config = dict(
    n_layer=13,
    d_model=256,
    n_head=4,
    n_kv_head=4,
    head_dim=64,
    d_mlp=704,
    vocab_size=8192,
    activation='swiglu',
    norm='rmsnorm',
    norm_place='pre',
    norm_eps=1e-06,
    positions='rope',
    rope_base=10000.0,
    rope_fraction=1.0,
    qk_norm=False,
    attn_scale=0.125,
    bias='none',
    tie_embeddings=False,
    parallel_block=False,
    init='normal',
    init_std_qkv=0.0208,
    init_std_o=0.0,
    init_std_up=0.0208,
    init_std_down=0.0,
    optimizer='muon_variant',
    lr=0.00528,
    lr_mult_down=1.5,
    beta1=0.95,
    lr_head=0.00359,
    grad_clip=1.0,
    warmup_steps=200,
    schedule='wsd',
    decay_fraction=0.682,
    decay_shape='linear',
    final_lr_fraction=0.0,
    batch_tokens=[16384, 32768, 65536],
    seq_len=384,
    doc_mask=True,
    z_loss=0.0001,
    train_tokens=195700000,
    steps=5892,
    dataset='wikipedia_en',
)
MLP neurons of a small language model. Each row is named by its layer, matrix (gate and up: input weights) and neuron, and shows model dimensions 0-127. Each number is 500 + 40 x the weight over its row's rms, rounded and kept within 0 to 999. Numbers have three digits each. A neuron's up and down rows have the sign that makes its largest values positive.
A block is one neuron, or neurons of one layer that tend to fire together. After each block is what it responds to, as a language model described it from the Wikipedia text at the highest values.

L5.gate26:496504536600489521510498493518493506484554437497491478514482523438524496443519512475561479466493514566494483497475501535527606543470441526472518511547489439554516500601478529537468520459535568490508477549514498527424467499519571531556552448465535464516488511581474550561431485514497526594523533480468488467479440503519496455579554500515467463462516559466468520516486460557603429499552
L5.up26:519580444496442492435458515452468498555440514462530471495513488518417464469489497525554564527517477513560495499453516549579489511511507561530543457481496481505504459612532440563501507493506501554526557497535452529533511531477484568494521474526484516548493574523534580522457567535532484516587531472520486532506589477501502488546511550485520485479490564457429482463439470493542464484497
L5.gate56:550536439477475524472508491472491467539476462498466492521557570459444542523570544555553495460455477529437483545513485543552552508506448423510485477470529456500452448455525481521574579506551484500501556500492487469494471523512479469540482465535478464485474485504506404537518477463458474444575433532553487508484471490486551478501523497486496522532534476503452504498474431490550508532408
L5.up56:497459507561457508426451519479463491479450548425488599460541575525497572429511494466502532474513513445513494457507499455504423485440527600518536410492544448527487519494468544481460497525569521547447463507532517485610484530542541474505531473507479503476460490543502497441510510528474459534470563577499493514504454510512495544465460505551511448445479478582412454527445575558516499550497
L5.gate129:504611524440492433571428550498499490501514514564463507513497496532515565532498488442452513470495517477466457492473539481481542505544418513509515522505475452514410484578483489463498473485493546501457580558492554459599504532435385514515474575483489459492530452525498581541469484501523460508506514512504437582525498478549515494483536528454569472466476539453456479548412504549548416491505
L5.up129:535490465520496512515471451511517503534466485553551440498425539450451481438549489453516426472476548498460489480450514546542510573497489484451494577484525487569480478489485468523529422559460496487491441492502504500492515460548513479444486531480525493510537559502487460456525415475470476575531531610534539495476520521539507522518575471492458454484482547482511463557500473438447500483448
L5.gate208:515536467479442543481547537514497534472484473506546582536502569535510526497501550530522462507494550556554510528489474478443574543437461546527424404547558488463505536521380483457421546487525469512574497523504408492541532486461531551504503550464540530442454493557504513510486539476506452532487438500476461523514527542565463510503483522476475512479437548518526502489499560564513511470497
L5.up208:537496462538491441439448510503523460477524406446572471553423440531459508559488555513511519472535448418469533524478538515568514577569497522576524558471466538466473498540557481558429485458557489531499494559470575541468512492565528558541486451457448484515548511587507497509515439550504456548484480509516475454458547459485565500573530512483473475493465497450430447516550446469534534483493
L5.gate413:534498439509464489525543509464483567463442509484540544482467498511533432447495475511486415467470531519460543508481493583500435490469491489429518499505498536424544570555497508495440490486555516561485544484561507460439521519518523405429530566523435469509504586504469459522531506592535545498500472552467434515429508487493597512472567528429496441471495487507494494479551443516511432537543
L5.up413:470550509531483512508466535594538478504463483442464495487479452550471483502470534458559457441477528505517507501487523442494565555527554519502493466555490487505458523510499503494470499498546446534524485510495513468465447483449519464569442504508468525543589481425456528419541500518540488537442468536488490485503442445466512555553507473460486563526521494482550479547508563556520566475488
L5.gate646:504534514499463468534469581468429531451441463514444486583499477493531534473535546497573534505360506534492589517469572490486573509473518513424474550494512528498481592590451453525542549477501532532517588529491452497471526453466471498539560476520474454554535473562540468442510479543543526520535519526460532503512506530507472462515489544448475451471453474424484524513416497535521423522497
L5.up646:494503512627453480566468440485482452477468420464510489488540523499450543456536490540542573507465573482553515444437585511520495547450543473472472600480506545584496543564519478515468493480570526473509478556409448552482498379536437494506531523536451475479544554478539537495496432528470457530548525467529476549488503520548475500607561492487499447502487514451478501503488480427544473459475
L5.gate664:563533529614452482445505469466501491527499448476411445550495558449515492510478564508599470475485474484452477435455457474503474458491517563529461521540416445536523551508496514528511491537517588524501435537540511507512464605504475491536476496573587469479508504588448472476479556550460506437535531495471487452481484454465478524507482521482471480479518565541513515518498580484591602495406
L5.up664:523505478560473459507490550489495523458519500515441500516497478463498500494492524426464457528464522538507532488513554489566518503534470521568523442474501542468558512560456513491566527459494493574531498530476426618555511501489449527478437458494446533481489569496443521463466541478477492490492496488499502526495473455489535453541505494512499431516527480519504528518490513508501430484538
L5.gate679:517474501453477480491538559503516524490474488499491482418469574466478555456459467540475535546464507488456485505482515490505482483465543560421520494530497499499509464527420520565491472541497442470471503587454446495497546496478487433481543473539525452451490493553546477544475555459562412497484475501548518505538492567497473536484446498513394480510487450451394476538478589529448497528496
L5.up679:511532556532521427472474492568577485474482534470507476470522515538534482516451473465462544497446485514480583434496543453571381534474454508492514483531450446392522453527499521522459465476516448492497535512484515538465512463470465488471585513472540467572472488532565480464497480477524511528510477516471518469495488454453544569507437511412524523497497561523453487503534471440489514483457
Word-completing suffix pieces

L2.gate78:489494501499471512496509500506522538478481465461504506490513514478414549408495497557448504449568540527490459489559452536542509461453494508522538538533515515423516515497520515527493495512427539481412555498609458531565487421536451519465501482498493456586497447485495452385457425486461534482479481545513439474467551532446476457525537478466530506476498554555550545434491562525530437493493
L2.up78:462478515442508530542519486501464492466472444421453449544471563477439521444418527493489519433529518523479436492487454526467562544415489469472478506571467518427503535542485472514545505569440564472364588501491505533515479428533482544486579498551504483531510493568515525413459516520436544486494471513526464473507574496461509550512552480500464546529553578567554488436567557443498467518498
L2.gate337:447539493582462584495404512447576525497487490450494497475507494488516575517514480492437501485527469524485425497493521522433479489544473551516483519457434539471535523529523574482512499477532550493504567552546522573515498469449532412606482479521475455484527543488481522478519514458480492479432492461475466492491459503476522482553506567567432502569499412539499499434491536552559522510455
L2.up337:511476513464515490483482503516521489485527433462507483504557483562512475486497523563453501469496504515431563508503494587433500522471462526515482512478459574430539515470515447474546442536510535483412491559451501531481522540450514532418525502518548544530484575544479573491464477494432495514412459528533458496450570473474450557491476518498437573501516491601495554392487506488538520479477
L2.gate502:466540488544531547518547432536468532502521500500473487460463531526571499557488507527465527536512468464542505500552426505479515519470435479484470484507447451477534532491483470447510455496484535541430534498503504508500417531510449549527468459501624469432507552521456546526557495490470529523455466485454520398492534546494515535517532459516506479455428483531565476512542474483523542493538
L2.up502:439524449515365535460500515498484497457510469470465512478509522558523473438546544492416531478495442439480563486420474563534433405440482532462496526510438507494510523455524454518440438505447533491496507435510538516504466520433420513485417482530463508547537516523529463487488516426442480447518467468486473423408547501458503497510477477507485519535521477607513519468465469539519511463503
L2.gate626:541508550453572487466498527454511489426565508398474548471559545502472588498478551476460491482446510483474518535443549506479551463484477505435436535463503475467493496454518495522510494558520547518414514553532515480469505469504516451459456569517532548470575493554564471547488540487442528504535513469491505471491566519419452480441557483511473491461467520532582527499468522553473503528505
L2.up626:482370501484470580478465590512520451439499471446525478566528461537507486506476489569572498509472555497457498488471528483476466557577487482478499446484477472445574480517458479490435437528484551482486564514491509556502481517469462509508477501486542394537524461587532482490490521508475483543464520546491477524423527501439531510449485488432541493571504536515456517448483493534473511513474
Acronym final letters

L2.gate57:434547478488509511485489428521488508526536490470543552433505570446506522467561469528485523535477495503508558555488478538450481484470439502426603524478504477484440530540549556563497538480522505480529559545427504584484512516472499546443503470489523501491493478577534565557454490533539484604498434417545525498512497601499469438535523482527540462488491538492435463522508552456467553447419
L2.up57:454552480492514539518491428491507494514527497490554523422485559440511502506558499534506524548479541470498549550488457535471481477510414508445551464470446482511432541525549554576489559500517503486540581544450494567489529490479497527483490457491549508481478441600556532578456504549543482638532430415506492488538501589523439431495547480491536489532500552503440461510471501478501556440424
L2.gate164:449528491515502483575501425527485568533533482490569483532466501526494487459494536462580512460476517480473555527490472523495508424490444503491517536515579436514499492515513500510504477471517494479551496556458453472487525451479597501522489496542511544547471570608471524438518541584550559554494434553488476552467514543495500440571503560462530493404534500461476548493495573587519557462541
L2.up164:458566485519516474562527444499476504541533498517547486569426473513466474500537506476545515491460517501494505494477517471488504466520501518483530485552546459524501469529480512530549505502527487447555542528411456460512509435467513553476495548552546521518441585611557532452492492591527575476462396605500449536496537574486540476533557551501517474429537523478464548531509513571508522442549
L2.gate341:519567498520473559557566454538518493472477486479546537567522436517518497500519470478492576526443499512538491560450514466474515520499485431495517482542531414456489553388482513542484509472527519434458504524479473512505541496478581499485524507477472509433480556516572466510381408529576508543513481468438529490477535484482477510488480488522586471457538535471554523513545540599570515493479
L2.up341:482582523511462521545541467533500507468487463475555560526532418503511522489505492549482550505438487484533508577439514454494458528502456411503540475530545432432518514382487511567470491475509515436476489501488464464503533512456542494472523472487440506471467506546567443543402453582556494514535476443422505483447532477432480504502497478560604476496542514475561533512566528575550522503463
L2.gate371:524529485528433510437488542514550503517467457535519609527539484571515568465464483579565524513431539575474494523439447497520469519539523481452511499477505462437473549523500505491465551430499538471500508424515503489465508456514549462511488448496502490503530585597489475497510509514534529497495455512466437502493499499459520484590463550414490553555525511461524549464535532500504456471484
L2.up371:563513521534445555410498493486539507546468492540518553506511520580583496497457476530543509488441532551512469508471393464475473494565551486467483493504475442493457564507519521526509521444519529450499462404469553541495495444501573460553482524529463507507532569608515423503522497504536557475482474515481455473515535490446532487541477565451490547530471522448511581491574506503555472472516
Ordinal and ranking modifiers

L5.gate46:495590479475405548485535536487490528446507497495481444611492449601477468543544516556500541508556440497526509538487507534490511560480523478492491474492510511443529510499479513464511566511538440482464537495523480499502472481500504482423532487500460423577548448538523498546496500419518541456522453429476575548553493517480567541513477499595536581446503519480526527475511584542476547556588
L5.up46:438555459512530555482529466467444515525530487448513473520469491524495538545484536548464506477495498454463505459449497538484521466465517515522465456548499532482467571448417493471539522522544409499488517526472488464450329553488482578496505420518455446495554478563550460586444486491512501484471443477523493496536529506521445560485528535522538531358465557508452511469456501547437578476500
L5.gate123:523487491501472498500578525540508448570541470454375503509521493559460449460501445570483543510589491494559525490466538480506504454471556477480524494498471535477488484460470546477492550452520436496506472514459459476529456468502475520499453385517472497465556486505508506488486489526562450505523415512472494530532504511449496533575410458515474436524443518482476544482498488501527539438525
L5.up123:538487455505490543490616519552516440536522457513393473540504523570444443473508469528469541504574440519557544446475530490514542486477565481502506566554482522450481429440516538487493516467533433438488501512462442516524462418517476550499454423503461467437535504480511519494490528449586451526538458494480500534505505532449467612536433481497510453507495518462484501498496508478499523444545
L5.gate148:562594504500491541437538477490462481548398491475550536489486490479436485450556493539539545504523589571460535536469535489564473436528467516466478532470549483502481448523465498488438469501474456490484532531522546541500520526515487462482409524488511529446510494473549394490533512530607500486487472530415502468483563509538516464452456531472511432499492464440542463546567559520504449536477
L5.up148:520481466567467523508485509467486494478484409434574505467503531504508554452538469530424556515566523437506498497491461512549512410519500436543465472464533441519472470479442465455477418479462501497539439509453522519494497487526497451469456521562443536467484515477441508523513488527557391458526465484539490471542485497503579583510462530558508473494513465527449538549520408500503468489495
L5.gate149:471540440548492539513586432521450490435448495486489500503574459558515468532478489496552510522525544521525528550561462501477460405483520522461532475519480538445517567514414475515609537502556520504501515464541447626479436473508484514502565447542438470495468566489513496504466494503534475510495460505540512486503561435564534518524537467523492500484541555479461412501504490515506542480530
L5.up149:524542479477511451537564504566514478510444443490440562474510398513487473496466400543505530510575482535477494487530519509488504444505532493521552507541467546453471526378468507567568493497498492504554502483475422498497454548524561492491465454468502458507521497514462457464446494500518471496508455569531548493502509536444495508540533450541493487492491511453474488460518565456481531491467
L5.gate175:476532447536474431471579460536494494526511543491446490491462463445518436545462450507536550541511517529557544488514470550512448498507558440454530462592492509489475519501432466581466522428531477475544460524511457526534499422464471520534481488507530505552510511569468478502566419495500531397488466545459420528508558543512479450526543532513502480463569426472498476518477478504507482488518
L5.up175:525555465525506463506489511511501510460397510472517482538505493536462503459448431444514551483589502527456517522514593488521473568515507502476411508466444534440448494513441534520449519500498516585503542585509507549563519562534513477471506447499432504488625504535513395484518431525553511490573456467545546509501582509472467547559510517459468449493499531556529525510491560436549491547528
L5.gate359:465490409534507494402568454575474496474528436452550516468476435494490550464544545545501564508519533502427482459485536491541501497518462537493507530516424545477539432390519506467526491551471441614526469483532504529455440487498448479546474488528453477507546425493536493475471544472520455441465398509493514442468494485459532469494541458543465520463521468548565551465510486486456485532506
L5.up359:454538473507575496449555495538478522509451487546509606563493457498487501465496504511408564476517557465474563469488474482536494525412501510502492434504458506462454500432520480530500431498523465538522479501524528480497459439548454452476475456488422443506529512453467510485503535568549576473480448554508468426525570456459506518454476490502431527571510413518593492512483468491502460474522
L5.gate401:522542529440524479480542491471532540540484511496450464510458476563526433458485548521484496454499549493510557506534513470469451461498521456535460477507465514500475524495484547541533431497470459501522492511504491449509512499553471512500433467469490465568509394515535572458509461596556458527537523579501453476531487529467505440521494483506527537555502520481516452508471455572554553493530
L5.up401:431573526505476517507546473482510493508509432530493492455560512493477502474489518525426535493539523461536469516545486496543457517472540463515479543518423469484479476410492537482506561524542475554498442519467488529516418494529451501542497496509414505523552440467440500438479474543562526456430417478549490475487528532471464467502536453481470481488493447559506418594513517506517461494470
L5.gate484:518444500527501520438514532488450501445461478517481500453454463551420457464464538448499492478615536437485502576500495453542474440478569528499484546525484455523538576441516522519543435506554534541472464510539481430553494532521516454499453429566536550509552430489508480543425547418484454610522466585525492486495549507479523551416500428520546520512482528520514521485466517493513520440506
L5.up484:539440488534569525551625562498477507466443463490461426479475486550475445477473520453479438462583470483507473586521441426524465505413523508460464543522572462470494540520475545534508460510545540494451540493457540560516459509512534480524532514500534505470481453557481463599445506498460418527449501469562516508538519550515516517431439512540410466531423451507498470564527534607519493499461
Country and place names

L6.gate111:512543458521432518451512513466455459497517466497506456500467500485480450460537490534469524414540503506542549507494470476496433561500501528484478514505455571517462505430476441480559515488521443531434508490527513547557533490510525479501525572463447518467532491478511526460551467468499495489442592469508558550564486504457498540570475494488486521562435487545498423504509495505538522506471
L6.up111:422500499495471496458535479477500554457503512498540452572500558531508541399454495527519509476527433476581561542535466463490483521493504499496481457504521564522476570456521497491521534497463470554466462482534417486458484469480456493577531565475515461491538445611455492509539527488527489436501466504530536538478494541471549527561441485540539524436460484528531576540575490506529500513411
L6.gate250:445527450490522477445455469574494548505476530535533558531517528450458481445457542609467473520417510491565543521486443533436454621441494526546532493579482541506439480441459483526534421515453511475540457588501483493511511554532512488484486507482497457466496596474478569525491543501477500504518567517560432477551400566502581497522478473488528484479526502459487566482537507452462452554458
L6.up250:491588499518514551497432478468457464482576564522492458517513456499467473500577477495485411549503541475577496494502490440523549498558472533464484526530523494503539524406450480489551506463520453548467522488486458516471528497500560502472434517570481444530446482535534552483463468471470485557467473484456457570580424508407538425496485528477508532489502534441526518499480478497510547541557
Markdown table pipes

L6.gate27:514471531509515578481406504527481433543496478451498478542488536475535456505516517496466515471488446480544463500509576455492448536488497453604451467495494492431557491500468529495467545438531543520482486466445429525509533504502503457557516512428600468522544498528521456504514489504503584521537513472545393488482496428503487554583527478461501540526532515524421497448512552465604448488503
L6.up27:492496543493506530443527529482523529554484536546500457554423407467485572477451490468500448474502453478539475474490586522480477503476491464480492411483510491425424528524522514469481482466537545552548518503485519619483507450548444421536580475469508485540528447458547532519504473515499483421549470523518524504504486425502546453513437566503488523518497478353506515453443552479512552480492
L6.gate362:535484480485458531531515472510501425494481506537419540451446470454494532520506580434521483498501478480455452537459530504449508529546466509548535501439438444466503524511496576572473527459506522525415542460502534571460559431454505524546530494453561430463484485507499511552531507469554466504542572565559503507547509483486507536483485502483487468389559539473420515543529530491554499442557
L6.up362:497524496530425461475550439557475504582513556451483502525485498514476454464517546492474435499544417550446466428478456533518457541554459496548513552472548506504442543517513488580527578487519474505473502450513524497509515528458464541489473497477529445502512476538490492493528479428438513538595507536543494491479426495539497472490530497444481493488516454522496503428473479567600535472459
Word-completing adjective pieces

L2.gate6:535529475439450469492517503553497513501455493513461519555520503485497442485523504525556486457593462494469477477519403493443490508427501502526506472488574562494606530544417515491504486548523517544525530425496485502449485525498438511413455536493598501491516515546502509533491550487505485480517517532538411503542482503497512502497482495451497620466471484531529508407487477486543511505508
L2.up6:459453482539572495428456462483506498503501567530477471546499503537519545478564506504532486559501529481452423517506561427570549529454457572489572477498471519413504522434544556527576520534481550534443490558467484500554505506500537479416455524552554456508458479534476459484436501519507530489428488514531458474527517500550521459374492491497522508493403526463508510503491471463483599515398
L2.gate340:495532478521539501498559546508509494457499504498512531545502507515496439442612516559521524520555530442482447498478370540426421535464472529424500473493576527488566465511509500514471558509512476465494575525572567550499525506526433531484487529545593479438506534487477504572478526508444529467483491466560519499546514465506524531405508457492466501490529499521534507547561440429515596524428
L2.up340:489522533484534506499549577584512502443467515546527434537513586522561502495535492576483472546507513481459535515480458582467515508542446539467486446521530544464507479469510492545468642578531494475512478551539560571502584510502500536466463528515457437505496539498539468541506513468486452448510470492560497499469403500497489482474520524521511465457474519423534493506513533466522579496444
L2.gate381:494474497621564517520481481443510478601524505512455565516455455460461572495525525459503456552540484475566482525527522341466536460396486507523484506493553464455470493398518495490466465524457512490543480552444564515468501482600521509448413510489530456509514576532516494579477542523516494529495534615450507470467519522461569520579492471499490530439500513433497446483504525453562528492517
L2.up381:443482494495523489456494489406480531513526468498537461454492465530431536473557461474462461535505468528505498505443439488516483509479431528551496535543505461430512493503480475456404555491451572504503521544516464583492521510504452524490489503526541475489551427520453557541413496516522482569489567532509531491499537457423531508501500529536444495450483526394535422536493479452495475473464
L2.gate573:488470521549542473493466412428466520461502506519522500560450438480491479511493445496450527522506493482501465478492487505494561499521467489521499474591533509479544450407508497475548552493488474530479460544483478505547529541475459485515565483477558473510464560484520502470511504510485501469506516554564504599487467570517498477532524533431498523468428510483468512513460523508566482439493
L2.up573:537516494488479550572545556493503416522456420495419497483530480550485423440529545477500494555539513488563477515445497429438463536476503498455571554490586536534489523500476487376511515455537495443481625439501502474478485510496431470451543519535490563506540523552478524489466491484393504475590492507493446481427520428442568560470495497520524551489534497486515475486487425455509507509481
Markup delimiters closing headings

L5.gate161:482449504480547521474543459517465476563547502456510507487414472509513502528549496507475476489440489548580520511521506486419514481441469491475582487528535501545547513485486492566463503544500528574560569533445482457527547513527518537495454542533515481480527571488579395484501437573496414508475521499516504503442505512454449577532452517544403529483463522501493523540547483449516570472507
L5.up161:526562527504591549520536463509437441563532497473438510458464520518495414547527483478466492528552466463575535512512490512465554508531499513495490446506495525511499438460392439435502472452465548570516474542454585442518507471456459543570436582533584471560555503530535450497572481492513468428559509543426496478544429523424532536601495506502491526554470513507533525495521556497455520534497
L5.gate164:492547470514493451502514449480454471495494446483540519507501464469469506512495502574471573491495535509482487475473420470399497497503488534490475481522485496494502543488527545455497513498514499557515535510536596499450499534462561473492496483540494475468490447452567519547474572491533468427478512458520617470457501501458510520548459555438507537503545549429473506480469470476507513506555
L5.up164:497465603491553468514546472502479535504482510510549540457594503485484463461538518450554467512543529471526493485518505516529535502506513520442503506460489578463499480484499574474449467504454539480461497466544503521452502515390543541504573496457557463548483479447556547478489589463448476488516502501528492499482534492450617484484534471495381541512496510477501448447574509533497568428547
L5.gate242:522470494553486487511485514523534495611482565482453507457568503439572474509519516570531546503499504469478494567487525417472495429470521472398531467568488512571549484489501491468507566534477580474530460500536518536445547445529404497451488451521501501536513506481540516525440514445494473519512479473511520538541480535528472466431499475437466439508497433509511465565514474564530462502439
L5.up242:527522516496524498545561518493515452529529509554505548497502547522575473534492457509514502518536436416504504523460445440460535460439575502505533487567535606477521464485533517472430515568479449440528492552533547489547533442519500436487439607428533522510527504515471484504518558450551457492531489470592514501565479508408517525436530484504461480400488504533559516528544546563505500479481
L5.gate243:548491430455519472543492467522447508597515551473526454492562528500522509522487518469534504512491444454558501445451479434536501512488519527528449518516435478488536498544472575513476541482507503406551464487465470443471559483597452477493504437493539463501488482489483587475482545462511469489530508540417538500464411477459483510522488512418427516417452483436481456501486492444518485530541
L5.up243:567444513483520441504499506493461569543491520524453494471430524544561595482469523392502402456501483521552503481404484492496461484484489504503488528514500487567401449565418553527459503464482505443467453449478488489466515494508551521531500413484480525570528489487458528501527457383498524496530521540502425549585472525506501482480510483489479461454494498502509449511502471492493524498493
L5.gate337:520499535513547518527579480486515478507480455457507528486442541529482596451547506499477581493506531448554529560515441463487541476466485524491513457490425503601486480459460560453489497614518466476529529562461483479482469460464482498492540569460457510488501484443503641509548448607506475472549480529561442509445501486567476509485505523478522501504493524547452460482470529532485441497436
L5.up337:470543523467639488528553474571514510534502494544519506603515521447437415467508527508514486477536485488564495461535627563444455454502545500501498445466488530491467507501421557555491495543520517531516465467416490494537492479517568425510564570505511444497500487559478545485524499482492514517504462412484482540468573462472481475512543494395472514472447497519461511516506580546415526460471
L5.gate373:506521529465492484489466510524600505493514612456511558450490531435480532474540494509501427489504452468457464534514501468502577469507529494476505529466470538571514482528501477474521456489543453533480526541508478415562508543512511528471528481507547539504483453489444496465518555397542525522475493406467606576492548475494456505469471564498478489471449525467533422574558506589505498516591
L5.up373:577475497478511496520469454465516524426428528544540521538530557453526546565559581513581495512453601523549497558449434506628493503449516477476488445500481486472485510486475563585533456501587509458494528530519511490485511538474504531492482484485518416504489483518405530538541491460500534522503533494524521506502498491465453423430513505504487462496498471436572462495503507457479441461503
L5.gate458:540528453523590436521452516474565572479518517499475496535462463480543537496546509528504515509564387544520507502523520518449485499409472463475448512581526532488477438431473526500495543465449486451521540506592514523487475545485502488543461543424446583461495548593463499526545525459518546491476463566516489515456461551491531528540550540476454492520556475490534517502425477527482457402476
L5.up458:538491518504518516457532493431439495622457471562488577473455503493463563419482427493461467510590501474483477442476506430445479529508463503494481455530481503497406535504472530533588553532505474471508522456588489558486457520529515491519446531463441466484481441421472503520498462519491512429529489574536466548509490449471472495553499534454486521454450493470463505493476508500527507503468
L5.gate644:492428560513513500472556480409579488570552552486500527496458483477517531478472473547590490570497462421582444495490549512477459552474449554552483531491510463497458445540476474497544523517508528512513524602479534502523434516553463489450454475468478413490490533453499523556496473497541531452503511521528520386524487521483554570478422389573525472443517513510539499460467535478493418426510
L5.up644:551420473556545567464517554491550532562512492506505456535571499506521531475508489536512526522573426549550467423483492514447453501514429529548514486513535494500445494491442541520444556463401555488543477525477529536496412522496446455540477507469453438549514483491475521570522509515480477390525501553577451434420543527516502533501442474477512471549581520495479526478437493485476446511434
Markdown table separator pipes